MLP neurons of a small language model. Each row is named by its layer, matrix (up: input weights) and neuron, and shows model dimensions 16-207. Each number is 128 + 32 x the weight over its row's rms, rounded and kept within 0 to 255. Numbers have three digits each.
After each neuron's rows, "fires in" lists the words (lower case) most often at its 100 highest values on Wikipedia text that the model never trained on.

L2.up1343:085083106097114117126140168175089071091137103131141154167111163104095148120160105133089130089134071125136137077186160134085124142150122111155151104120133135100130121117142151120124168132130107129118098151097132075122113100178076075109178135072110067134146105122130117137073133095104133071161146153116124132160082120131113100159170142040158120155112167096109083138143096120124130158151116128092196154128118160039151110096120124119120136149088137089119110118093203150126125097075178131096156091125121079115083171147094099124153094175124167172089097164145067125036142153074129189
fires in: "with", "by", "a", "when"

L5.up849:105133124127141141121133088104144171163109127071109068142182116116086111201093205097161130143134098116115120093169114120146134102130146130113095115158156131155165114134120173136153149175142098165111193167089162196114094125162174064130075133185162171105101159085190094049144144116121205133125076134151087014083131109183150134177157140140136159164109164099157116092152090200148146175159127159108114123165102128141118148100141223157175129105138140120136126132106157104158182145077118149113090132100127185122061107128086159108143135082167108139107088173148176060097151164112078178
fires in: "of"

L2.up1156:163166135128148135157160161125171105083097098129138183121067132116145138087096106132102147237111151102118163087174105108194129132131150125155128179164094057134104098149119153118131149148133148084145079101071116070100100071083092151142149152181154138138119114113131069227091163043176117057146131127065074137125121147106127113152119139046194143111105058197121146125114084065097108126096158179143156163180147098082145109120108133114127125061173125087122098142118157138178118141130161104069094081123177167118137148104164101129128108184124113118083150111122174164118149123139115151
fires in: "by", "to", "a", "the", "per", "under"

L2.up1048:088130089178128143135132170081114060188101132172068133115181122143186129179110135166071108122152121161089122154126171096083079154160133122138096155187104172094148157113170086186142139122129151190148134100148093174162105170154135134128111136172060071174131151112126105078146161163153212067097157142104153189158148124113097159122153147147171158137133096083086089135149119132137068128106049117145099099186151116136137112166118090115125063122137137140137165142114113116109138124188174169108121111136107150128129104170124215127120136155122138174107157132128156189182148142151100124
fires in: "the", "a", "an", "in"

L5.up1252:180122153129091155098118110176190120105153112081115091148134122134146156145097135158081150176164116149161118130123189116157109139148091155147140140116137057123108115186069161102119147120142155165165154076143137073137148086111118112159135149164092084105107105150161131090176056123133154172101148112145077120137119113101132130097178153145110163133137112174204109093135183124143108091110129146112095124148084170152087093208120187043154095089118114092110146134109150119135106109128153129150121156153071109100120117061130125125101161130131180157099141077164110086072201136133150148
fires in: "the", "late", "early", "19th", "nineteenth"

L7.up690:129094131132109093118135122110144101115096090154093108072129120104120153143159083152117141094095173051082089084121099175193156126072127146137136112087161123134088122134130178119159099171144182131152193118138114125176143109176121132115142084150144107041130122098126105132083147136127114084091153112096159062059157140081160131085109122141086139129158151120112139131144136166200099115151105047143116173124156134117128157174164146109094102128167173155145129124104113142130168180158109115123157149136126093074081102127146096049109176188101187079150136104105138119129139117160152087
fires in: "the", "in", "at", "it"

L7.up1294:140086106125103148217156105116056098101113139169146113116121115121100124128127170142150183130182178222147182119166111158124159067199071133108105124135133121107170123156113174087145094129125139127126105138074111131109101117132167148130129133154082124105126082074092177141110081138084162131135087090104145104116113069065142140140097214099133142112154107098150106199171168070115162119146147180175150151107105207103077068179122160087130092039173119182180121166119165189144108198139164182101148131148128175117139135118144132082137098178150153138133107166186103162160171133137106173
fires in: "by", "through"

L7.up1301:106116131085108132209132147084101102194113139128152187144124110131109168129141132081150128127174155112139099082171053204137148130142120160164087183163187198159159128141156148102162097103162154172133080196132145133148101172126142082161062170103102073137118171070160145162154047098165146115120095128136124076220089121075081129117157190110162149093140122165168143100149149072136125142122135119168106135109116151154074096143142202163110117106160170103075168100108184155199117097125118155120062187039079139100105135136128085118128162179126157149142149210109134124106175075110145124
fires in: "the", "and"

L7.up705:120174080172122118169149125194160176122150154138116138116131088101117115195110093117154169124126113104149090096149068179131090093037149110110183156142142084145189154164139099106110148171072137168142158123135150135119109093130121162201133104113134131106216141194138054132087100129136116111165110081094107151096181138096103135132072157134157037171113141129137142112087138137100147174167139141111158125138110130154088179145135141123151149109109115113143149172154179101123137176154107146154108086091121153113146160129108099059122129136123144090162166128129119142091105101171157071
fires in: "for", "a", "the", "spent"

L2.up824:118138155137109146130116121122086115129149093076211118171135153120067187139122098141156045124096076173125159131110165119121086158131149133136082145103129202203101146178136191137143095145102097140102159204073127094089101139157047201157153067081165143107135129153162121179103118140124139096150108101121095109175137097130170134125161157142063127131076125143130127154128170148103162090094129146110106107129136181089089114090099138116126146086163156115164096122096145170170144107108101165089106098121138136122153147083139131144132095215135156206175128086128126143153097137206117128
fires in: "with", "by", "120"

L5.up1517:130158109095139070161118115060173150145142084128111043211083095086141120120114167079153165092159161111117152098122105116093103118114173111138107164154088100118187086130140164095131150178151155084172156132100118126157150057115130162090101131115116159156151197135173133138147169124087110127092068100158144120076153116147100145151128081109185130159101128165178151125119140123127172170113086065113150106118150129148134131135146212170151151145197072164142144113162085150108125129172173177146075120098118173158080096105172182151159112087100123147106141134138194123136156123139107081
fires in: "of", "the", "for", "de", "on"

L2.up581:124094175151102130159117143132125089078170087143104138089113121170087140115135094172133159171067235113148163122163068148149162122163140089131137093132155135132146156154129123178129172133090128115171155148095135098097108072105133171088155081107120115163092159148127086131130163096168142104127161138133133171118093034125167135121070130172120106143085068069112136078105107110132130187186137160168095121140113185160152156122124087154130110146137111139101148091148068123158157121144192142131111108115136122132160121116128142080211151148091148119136101103121146142089126107137158116
fires in: "was", "were", "is"

L2.up271:189102145131077157137079110157080096125114139122105145207113142127102143097117169154111127084112097141061158084173098106156128129117152119179133153118169143132118107162147113172089164105197094132164115165148158147168143119156144123126215139082129138158138072084117167138032131127059127117142131152073167119140139047065112151087117156102164131136109098192066162109164105080146134138128095083165121175106095139110127141102176156142132133093091115110174128095170147111153110074120143126178122130081117113075146142075121107132132142136068130144198145151101157165208143119159110136
fires in: "as", "the", "it"

L5.up466:144073104163164055112117066175103136115134103145116128106165131102124166141119117088123169173095120112188167098124091175134175084115133152144158140149096123168068130171138141146087104179125119088107113136121120103194091121192094159126171157128120037061108104093124166165087180073086158121144113103137163126107130117098083170127099091196145124138070068133061113152087112141114131085125179118135172165120131175077131149139098127077124153105146143139147081109116091079112164157135129128097116120181126172163157159116111140127124135185106126149129115145136209218118096106120107066
fires in: "by", "the"

L5.up1251:093177131113102105137089080138079100131127085122123068153147138131158169157099147131121152148130125114156111091151103138182161149114097157162110114182149099139127148089135140097145090122164149158171164117128150093149108126213170181140107092128104132136126183145123083105084116156149172098137123137127159160122145098113118161129075128132147125191129094061038110121081093122162109138162134140115172102145095104117097109137134128075136131073118117213065129132150158093168210129134047189120154131064110113138164180127105089097114154159138081034158136115179157113093159134109104064
fires in: "for", "a"

L7.up1326:146122176148122116185121124096110105151103111070104114167188111163175155164100117083153121143121113115120114183170126113159145142133181095128143155120121096160151111119082095099105142138110135138187099115171093107110121097129115079145143165094125115044109151104093142136144090125142208102124112126106070082149117102105172044131159115079114208182060141135186119166154158150114139156114125195124097105143136094169085100104087139080159106139114113056219198130110107144150116131099140167155161091101133173076072104151151091148089130141156152101115157113145108173122156110153153122
fires in: "the", "s", "to", "its", "her"

L7.up44:130122114113154077114099148115186140106068127118096144133174147077136138128166149090154119110082116119150097111109131141102124111176104157134096152129157119108155129140154120166133069130167108114124152152145150115148105148096134129153135116050073121130146146199135148089206106114169160107152091054105181105139086129102069071113125145183150140114120172198128149200172157143055123122053133155159122113164115176136134114112137151161164084104126101163096110109063148169187175155121133152142122137148120141121110109093171085068167163178130123135099111175110097097129140157153125124
fires in: "to", "being", "be", "in"

L6.up24:141056178145148137137101088078196122106216149181133128137162100137105093111134119140084080183137130134116195103197169091137224118154134148136063135114130111130135121119156115162158142118080175098147158203078090073115199141187116122153117152124146136101084117196080109133124177062066186064115148120166144091137153148078156160173135105106167133182139142155080099150115152072190113143160196088120110121148109160132161107119123143123123135067093141128111174126139192112182169126081117111180150105125102172137111100124136141134122124139105121165107138109122140113164073113135094118
fires in: "and", "the", "of", "tolkien"

L6.up1403:097124154135153144157088090100127135192112068038135054193136134104150138161118067114153145101188112138124097129148105073132145076166099102128129191150180121102112137138153192143165087097168098138138160168131093137128136128093170141121128200093096144091114102164144120168122102133114086206122131142135075144104101147063069127081086143075106123175118122125145136128171131105173081178135173158122133210113116115140103124136154141120146096199141108112120102164132148128115087095166213156147057161182093214117146097107159101103114109170118129131166135140064179159123162146156128110
fires in: "is", "the", "were", "are", "a", "been"

L6.up534:143133102143126114141122104124156082196179117080114119157149134114141100200139106072140089193099158112166126150163116103130149166158181112129143109108184113120125123087162137148108176150129125198130099082135098067151108083118108172189095193137166131091144133077105146147111129104082084146078126138173110150145112160095130137149147148113189126160122182123176091109198080088117142130093119123123145126096159155103124084120159154144035143113126117129110123179147116161181049120087068150062093144098061141109153118070108090114094126130132176100140095161101112171150134071183166117
fires in: "a", "an"

L5.up902:119125129207163066153090082157123175204158130119107162168157161092176180158155167112139144151098114088109161129092168148064110125102123139105079135173122185117135124177181140177143135142119127132095112142093136116120133217142146112123143082083125036145090150121113123052151154158081160153105195177198115093118165160088083140176115135120191142123138101165090099166137101089119181115136132126166122083160129137125133122149103155077063140163110118128070058116150138141130127123124134078090178118174152175183142113097103165093197099181117130132115129140103127122190139162144119095
fires in: "in"

L7.up158:115119198175142133194142126095088119096090118146156147103105134124154178111133125111093168220160147126076108139132085122130176147172140085096082065220167131107135166183173079134155078107115063123201111170151105176138161140157089127173141116168099091084118143148096171117158104110136144130136089170138149126112133066112141161117148164139092057148105081143160163144130074089172098103146109131146151140143114178109144102175099132079151069125095104113180087070112137141179170100116076080081149146183108160124135121170116081132155090104094130131147106133166078121111127147128096068
fires in: "as", "for"

L7.up295:077144126176144052146123136055106107176108118119098134128152171143138115094046159094110100058126153183148159125128107123120153113123068137155144081104117051159153149077161163154122143094113134124043169131121141098108130119121149099138155157177101155141187072098076156156086129109088159131144084091183172140155066132150108088155138129053167060139156184152119181060145137127152150043135127105091152169096105170073143151141121143157175151106174131166085117203095195148103116141158173187100118151127133179119098134094182137163172144162103107187101132138158113138129146076121119192
fires in: "the", "of", "on", "a"

L6.up694:188156137088137183154116130099193109047079118080080138078159138079127162102201115113130152134133134140123189109095104170069069158102130111090139118113088135140150140107133112132118109162045036052101072105086159055130089151176097126111198108139084118154141120144159128139187184085144212101141142129099173106185091121094115124123115130133160096101128176131159124126139078108125141113162184147094111182114152139158167079155109087052129146146197167077146127132172101050124129207127127135125141128085082075145128123145121110150119081090170096126104127069118140153133160094129099140
fires in: "to", "l", "a"

L2.up465:135122147076121129146153109136122125120121162133173138062123151108119131146144118137155105110082117188120163135179138160161147151132105117173072160107071188109069083202158133143151159166134118126167168166113191142143111114167137157098157172186121079162137132145155126146109132121158119125113150136116101128179076077101150109095114091097137124188117113138151130088137123045140089170115132172104115072161077122107081116156127141105101120089127049106103078104137117122160126112044124174208066127126141162115202092146094156133120173123122098183160078097109137091106135141112108136
fires in: "ms", "day", "sr", "us", "la"

L5.up52:120132111110113159159116089157179123125063100091116085128128131097117154167082130117170126154150066171135131132084133099120153115074120163154179164159117076152070141175183105154098158160078109093121156117144142106196110118129081097158171181090103082123088137124077114142086239082112159134092155156099134110108105154154142126112131082131191108126135109130166135131129152108133124175148137051139142146123142130162107068153115118082103141115142156018086138105119197127130090140126167114157107123105154160148076152150072123172153143155127125127139128096145138185131149142124080108
fires in: "the", "by", "to", "in"

L6.up1469:100111142134154145160140158141101125146105121174123154204147133102109149142058058103105145086135110089122104104153126201101075107201175157183114123123169127168161148082141134128167110104090134225143094078099125125130109178146145152144136116188109095137147125108090094161120130181114169101129126133112138125183147157119109138087173163120153139127131089091089139167120145149148125121157172091137125169146112160132128124159089121132129144169166176062153212118089122081117177143122163165124097158096124095137111177076212188149129138121140126158088193157167157135113184102081082108
fires in: "their", "the", "its", "his", "s", "between"

L7.up127:125077091079141115155157179125120066166128130120131087139179130132124153135102139128120150134127146145129120147131137131140129091182146094130082098114142111082124108103132171160121117156118166132093190090178091140122131091184129105153076182146130121139166107126197099139144139079199130174105086124135062069145165186130159115084111114153165169128105178087115120128160135136146118075136188133111130096176157097090140082121121108146141148143176124104168174141077115152154187128128202072194150158115155102148101094105136120055100130118149121131115110152130179173128120076128084144
fires in: "the", "by", "from", "his", "may", "in"

L2.up147:113114155103092153160092105101149124118125106196138100124156085153109162147188158150164140094124139089148095127163112077120131135106166101158134149138109089117068099147093159149086154134182129184098102157101142137099074189122142158165108111125146097102103117158124149151074137168129146120117107118067094100109153105081176107167150109166143128126079162125101140128102136072167185091127122167121105110141106206120136094083107152132106149064125083133128140077133215163160171099087198150162120125099140123147116178151133122138130103163108153124129100143138133142128175116181107154
fires in: "the", "by", "his"

L6.up1441:159065067158170089156126110058159087119126118112139128104151123057126085100113120117085121208140096142111187151086148148142132174114039165126140146098085132183124136105117150132099115139082090086110127102128126102107144096164115112107194116172142096132121154132145111101133188125132164092121119131088119061185179103182124164101127116152151194126155088147129128186085092099143110159187095128135129121152125139150150138176145118094049120134203140173138119163152101103101151111158103114118147114205157128156179113160084089133126136167176174156172152051089122195170183139131102117
fires in: "the", "in", "this", "to"

L7.up1276:089118186108091107128151125144081085104128063164191145099112149108167156110188069114158178090098185148159105134166130149130118105118160129102106173140150173155070128121172147159163172148114159131181120139134075151164129104124122153133156117122080116123177060105139119122085114145089087121147115127117155146132060072094100108193093133111074098108106088165112173136122172138152094116095132170208158127164116161136135089146106089181139056124122144082122128133162144131137080103118153112132104127141108159147166196183138119136114128154104074156213145131115161177097134125133136131
fires in: "was", "is", "the", "as"

L2.up880:145099108137137132150133182135083146038127089129121129109147152103097148125126125140119089155152192094132135098223090145079150067162127129084124118084062161100143110119139149092076108053111066147087108109071118156113111165134133114111216136114133171064119130182152107167102109106092141123160120151124119089175134145158165074052138143047147081109110189110120124121170147151099183089169178066088104095138161170182097109113069067159104142109183084097178179089137176090170137072124148154118119118135107147112117181130172138106133078199119153162084119084140120124171095132146098119
fires in: "a", "has", "his", "had", "her"

L6.up360:136132173097087157150118166075096108132142155125112178102144168113166164131044114098188123181160173123145130121121128104218146122132154118158133150074173133156165144186114137104120137181113105174091114119167084137086167124118114135165128165149173074145138130110139084121122130123110108118092094124081103157126124156136147111141150118182138159135143165132145161066130170099039082157068165147096113110069098105131084116055195154130127122124078090095201146095155155159151168117081118172157125145123147143080148147116138101108107143179169065151154155141160123133103130104155148095
fires in: "the"

L5.up960:102148117122109068132099113077099114188100100077154198085120110112146136098101101107135103111194187108140101074120101086119151182088078123164210193109176146185162121089193125171109136089096150136123152189186171123083146152124181125178142130130138170084114107085073125110119109080094135131126093133180137118180127140116123127065166206123108143175102136105120146128125154152151154176160096147119108094169116112108093101158105154096128066120114078148102095138146125162112132152111091152137087107131142131062139082141146131133127105108118196113104066096120118118124152112125157147
fires in: "the"

L6.up108:110119114146147109144088094119106088118164146125019127154148170130165118110145145157103109099096172162148168153121118138182105138125116128048133067055123102172189114126093160130150093147153145116146132086109157073148147147042148061098124169141133133133153162091130162090130189161171079098087074078119161124118133169035130140066148163147149097146173100156129079135130121099183125081204140077131121110155123121158070149134116116117113123117155140179162149172184144103175141179110129100098136131160145115102144142102103084115141114167113088165134178131142157119115143097121113131
fires in: "for", "with", "the", "a"

L5.up532:090142099152208117151127075060141104155138140138143072135173125133126136128166202115134126177116144124122135128166105127123147132103104095155158145080146115110126140109205168091107120163134151140173112135106084087102144098170109155143174083165120162077102115112148113079115109109073083110115107106078145077129125068189159149137133078104186176155130145133061126127136081130122147144179125162096187162129153115145127107152122154141160077109141126076155123152143101123130113135090128130091115115141110140105170060108151153107162068120174169149115076164135180088132142137167131109
fires in: "of", "the", "a"

L7.up185:125067108108071123127118123133184083180137113049100123108196146162114110130126108108082128145152162077136128141096040121122140128187195094137127150117141118131135125166144126134112135184116171201066122091140155153205110130138115185131078147130157085127137134125118064129159152107208133116124108143053121221139177133149070114092164205182137177127088149114088117111150107085124112114128115125125134116141087130137089167129131097186134138083150096118170134111123129162142111164142138094131055124129135161165165160123128144076161107135129175113116127145117158183179097140131083159
fires in: "the", "other", "more"

L7.up1009:088115135142128140144092095131129101104073143102124107136099100182168173184181157135165171082117100117111148093142063100174210117142153130146154099100162062190145148106120137184120137093170150179099139129152157139132109120150131039122115156177148130037102071125065168144119107127104140117101089152066141177198118112103125100197140145141184114170105115115137132078116160135168184140102183158115153131099067095183109097155118145196140083050159146121125171142135128102110155135137172135124130188157136087101097145081155131076133113093086103160172155049182157158084108100134129053
fires in: "the", "to", "its", "became", "his"

L5.up176:125175115183119103164135166098132050123104093144065129161110099061157139120158159114137139089166105162170087165104163100144099121129075109079129056134153170114102148117150139086122127144188118206131064144131118093180134132190091091115110149138107114170154159124130111203118096116139122081126105127155130096134229093131150096161137126188110080100164089124088133136191143169053111104140151131124159107137095158146122162065179132164081161127113149122118124117131112160120149133119079107063147147129143103087093130108173111060159109085062092072113103142113106134157111129196179083
fires in: "for", "the", "where", "at", "st", "international"

L5.up1357:114092138185147088083095141051140112127107120140083143127142122157099105131179144122132099154099120093140142103127110115146147154168117098096154124140159077157145090131123114120110159118155166184168091114159161128170119135172144137176161169078140092084098140161180079159130101087138071105072138073119096170139182120155106089152080112138101151136129116117166128111154130093093098133165149152168093138178063089174128214097141135140166134111134146136158179115140113168125112126151125127122084138200112135103145129080145107078095100165064105129080198108142096084172074057154167107
fires in: "the", "his", "this", "a"

L7.up986:112072130140100148156140151152152143134122138142100059123098063108085094111120122189115100152124169112161159100173132070090132136100171116102083108127174129163126242111115118166086160109130202150083167078119076076064190130120126081113114101158147114100092083076101168156124108123085128112096088147104169150108143148074045087141138157143080085101154058087157092187139138104162146132131140120147159133141145153082116126160173136115149143119163087151133107092095116110106120127149118101075118127054125141092123151146154162121123137107184147159124133064134169139067135128176133083
fires in: "his", "their", "her", "my", "s", "a"

L2.up760:101094148111128126147157139101124124142167081144135170170088067112135122149109114134179150130066133115153134107199140160108118120071163059166112159155154179091172166101166087183162182171141153196095171135149142075159141075126130163141144129123103139111124123095107108134106166153110120159151101121120086101121155128116182119172169125085152116156111131223097130156145177142171142079115171113142184104153184157119139135061099124170113083127149154130165125061177080159128126109098131143143123152096117113156124085046138101139124121169099135139176120096101098138165162069152147117
fires in: "that", "the"

L2.up813:122126110169181060106147128141156115174145149114169106108131131166093159165082131096125119153135095116106112146164162167117139130140136129091130158160067167127131092161133125198118202129132100129144130156129148198093129148111041119106203106143110145086167033181142117137144117100066179167110067105133091111168176128147150140106134080154164129143119147108104102113154157156070161129090154109119098108168122113160124100129095147099150139147121097132143128140170131135162079142161152067143109080143147160135070119107080173116112126135149122125145146122145147141197130066147094078
fires in: "had", "having", "have", "has", "ve"

L7.up33:108134137079143125190142179132125085132113175140086163151160154117092135145099168122177141117089203137135170069118171115143075138139175123145135086080181071102192180169134143086108090134135070124164093134095145109143069095113172156158119145136097141117152121147115149133186090122083148121151142062116062098112095133169168146101117142126123173091086128150185164092159113124167074136161185092157120138144153156074055115119142134088129021109151076093142134112128180118167120165131131156176133126145155086094150154101148154132166141115130116165151117179156155140118127086099129098
fires in: "or", "and", "as", "called", "than"

L2.up1427:168113156096152072087155093186080082149128124153166119138090100130166098127169155098131092164173121124142136177121108153110162101140079134082170134178153174154104067173170092083152138165132124201127111134093119089149091145080096115138162165129182092137146150185019113179115056115166055108139174155152112132149184193075129090104189155162151185135081122127124105107090113122109151177090126157100167117156094075122121108090106112142100185071108122136141123120125129138130128116134126164126088153126144146092082084086127115116117083098136097107122121122123118143138076069152119102
fires in: "which", "mundelein", "who", "when", "a"

L6.up73:130141189149121142155159115153110080123158098066092126119106127089095125145084069144128164124141099109118117120187165119123119126152115204143114124109142126105135136158173153120197065140094150214202178172139077121116106095118200086160121174153120103087144152122133155100144096168137107103129118110127128136107175199084092137069080149128147136117154154130129154179099159146137089126158122105137110199139124114145135117150170122102159121167131138149147131132123089169052102106162120173064075149177169169143186106125152128135157099177068095111155193155104116109104191133161151117
fires in: "is", "are", "was", "were", "not"

L7.up339:025109123164128098094155108174143137112167141155105116065161128127145158140122157106128157118112087146103126108120119139072090102111111125097092142103135162080158077124137137148109116117143106119148149087107109149107090133182132091190157143120082170111109171126150171132129133112063136126138106140108100120158168155141084149129148117163170130144125201160111059156110173105158095113129149057123165174100133126128092153130119182161173100186129165102142209135106165104122101120156096127106122129180118129116136073159186130182122146133110136064119120122162150126156091077056082076
fires in: "for", "had", "to", "get", "have"

L5.up1316:100122096149154131156091110051140132129177141174137132142120123111125158148145086132107136146083087185122161174117128149117138135132138128156096142044075144147135140167118180186088139117101103132144146187138157163105112194137123112090162163186167198128062083200128107172091180114138157118100128129116148098068193107118141095100184160095103089097116118109159156112105146145117170200147193090126141186100119123140088121133165115206095173149132106110097135162128139165163116152076086138110193118137077140125104104125140076152131164174190153074140160073105165088157083089129149179
fires in: "a", "an", "of", "fellow"

L7.up1154:154118198136210152158180111047173086121108105134116136142095115151116133092165191137093158163136072141128140131098152062163147103102100110171130083056106091122153156195146133133128138144115107068130178085123125121088118110180131198108187093150151115132113087137139117139138124117167142133133082122055141140093117069151115136159146141156183101139177116135114086123079095092070136126132119186146115190181116126185110151116119101101115109147093129089128089160131117147174132175103155105162133088123163075115113142164101179119132116117157099127145129150170168096129125102136129157
fires in: "the", "of", "his", "its"

L2.up416:125067150127103084118118137092107127118147082128076141166109163106143105120119094080086122176132164101147155105157086153172168120151160088166116113120125161072127123126109130178150173178134074126110130082144053118104122101178096125133179171143130158213104111136144091127092139125105122097104142174097169162194126169090174123144112143148159143155122101167171099108152096111149171090123116083129127137145149124112131102109083136104149073080103116117103178141125123113139077134152143122115111146155146172098135150136131044109054141135132124072160127124041115096138097112162103125
fires in: "a", "an"

L2.up1167:161103135119112152114120121152175105131102190147159089155063140121045170142071078150117150122043134099123122100121089195159160076163128158182093077131069156142108156160129096184130126156167093076163171115114131150149113155089156116138120118113095143123105143132100149128093170175119145180084081174128182128149123055151145193089069138153156094120117099125102132092092153137133131132129139127166126161101109204143104171147166138198113115171185133095095069143141124122134066072175181139167146181071136131126094161129103125157106122101155070100145155094144190114142099155149125119
fires in: "the", "a", "an"

L7.up984:124076135125111098103087122111166091125146116126109115180185119067118145112155124148096122154089162185080158138082152109099095174182169099169127106117175090140130096056202167111116114183117128097119142161166140084136106087144111158143163204145121119109175115130093123152116098120212135116166141139123116104108143113126169151177132123146199124129154124128100103188139153112116170124120139080167119184142135162117114147078115129126151130113138150108134094124153144131160133085144172141121152144125119079132107084183142113112151092126092148101082107109098168170176142065165119162
fires in: "the", "by", "from", "a"

L5.up1472:148040075167141091158129120111191105157074087151119142159171140122154093132139096163090076120178095135160076139105034127131131168151163154114144109141157151127149125141143134131118114150090128066145138164127125106146105126144129076124069171102119136180149170127088130135113169104132119122178136142160138141131181159066111073139137142122188153109127135137143158143121139127030076136184208142118105136144135109206146166132154086109092120093150144183175129117166166154116164162094087120115152138198114102125138122090102106128148095131112107087101089118170148114186110089107097127
fires in: "the", "of", "for"

L7.up480:137085162131106174162154125108092156141095061141106053094106147130128077160125121109111162152137130146101176221100175120100179078070137080157110179158149138083118179108097160206123157135172149099137128109161144039135149095101162093090150161103082093126143146142044084197115163080107154072098098179149141144123138104166157066102125085068101102195141165110109107108073164097171182123133068111131124133142068172110104122139100127096175122128127098169112152156109139141135153134118137094146165152155198123137112132125129139148153114157201131120164128120099115194112144096140063088
fires in: "the", "s", "in", "of", "a"

L7.up287:124078153106091109159120151137129132121111131105104068123131128112088134133132080120178162170149142121174130094170167146094078183150123114121115078122125106110092154116150164087107097082150085149114133120121118129193166152171107137140133150143117117158127115064125122105085127162071154104112072117151178084146107083129147128103150176191088155068144062058129122152082132092119156092161153137072110183127107119095133117143176165133149113094184099066109104179124090100093190164094104123091099115124124122151142146114094134103129125105100109106102106162102151170145168114211137131
fires in: "have", "a", "had", "an", "two", "by"

L6.up392:160123146133087097131144179150156102139076089183153144102173061106120111170116132134166086129123122086093176142139140140125144189073123113107135148086144152086158075110183123143143184091120138101124167134165117116106155138156111158100173128170137092095088114069074053136163167137103135143140137056135098111100124196109132143155087134228125123153162128160205130159171128141130150097168112102139119148153133196136168092094154108138169090093134107102158105107159136121098110117170045131099121137130137147192106042096129159078168108094129142166132152117117133127105195152101154134
fires in: "in", "the", "to", "on"

L6.up1396:094190162158082158149108131123123111111165094157108155136169048117073148107140111163134162096084138165168113141126139114139070097154154163098117132117111069106151160115106100161190125142084115125191128122098133153107087144122120119141119122206185123138120137070158072132102133087175088146127162145136132140198172113168112121103079140063104101141124076117109158130102066145106125145172069126155140164111170086090136133116151102193140097121178147126153125121112130125111147150101129120119156162132125079156095170095151113110137151113094086043111092092130119183192073184123126131
fires in: "was", "is", "out", "took"

L7.up166:145100139190095127112112109056153095080166139122096125139160173114097132138136099173144064103084132089147110108146174113148114141142089180124151145076155098110075119144133156150095109162112168112165217145184139095171138108104125134132250137145127120142096075132082087179125135107116082131088114152103149139106087071117115140103135143136154172132114076090130176111124154113186176120128183099146134200131109143100109153121173118109147083115140068037069123189158100154114085119111166131151155142182117132094112137160147100106131179167100108118138124133127129134121129117130106103
fires in: "the", "a", "s"

L6.up652:089075162150090131133106099121095162104080116066133144147122118140149124191117143110122087137128090181127137149103173044108111085089162129158130143171088072074102121139124121129185143153154122119155107175099107141127137155149087101161120214110128138112116127104198152167098145066114174091137129110138095124146133202158130114080164136129142127131140074107162165106147092093136086121098181150134111169131121128063134198099136165063168167140216146078158143050122140142131101187157116102135152115134151152186091156099117136105111145117124099099177103095133166119118136123170065120
fires in: "was", "she", "he", "is", "wallner", "gwathmey"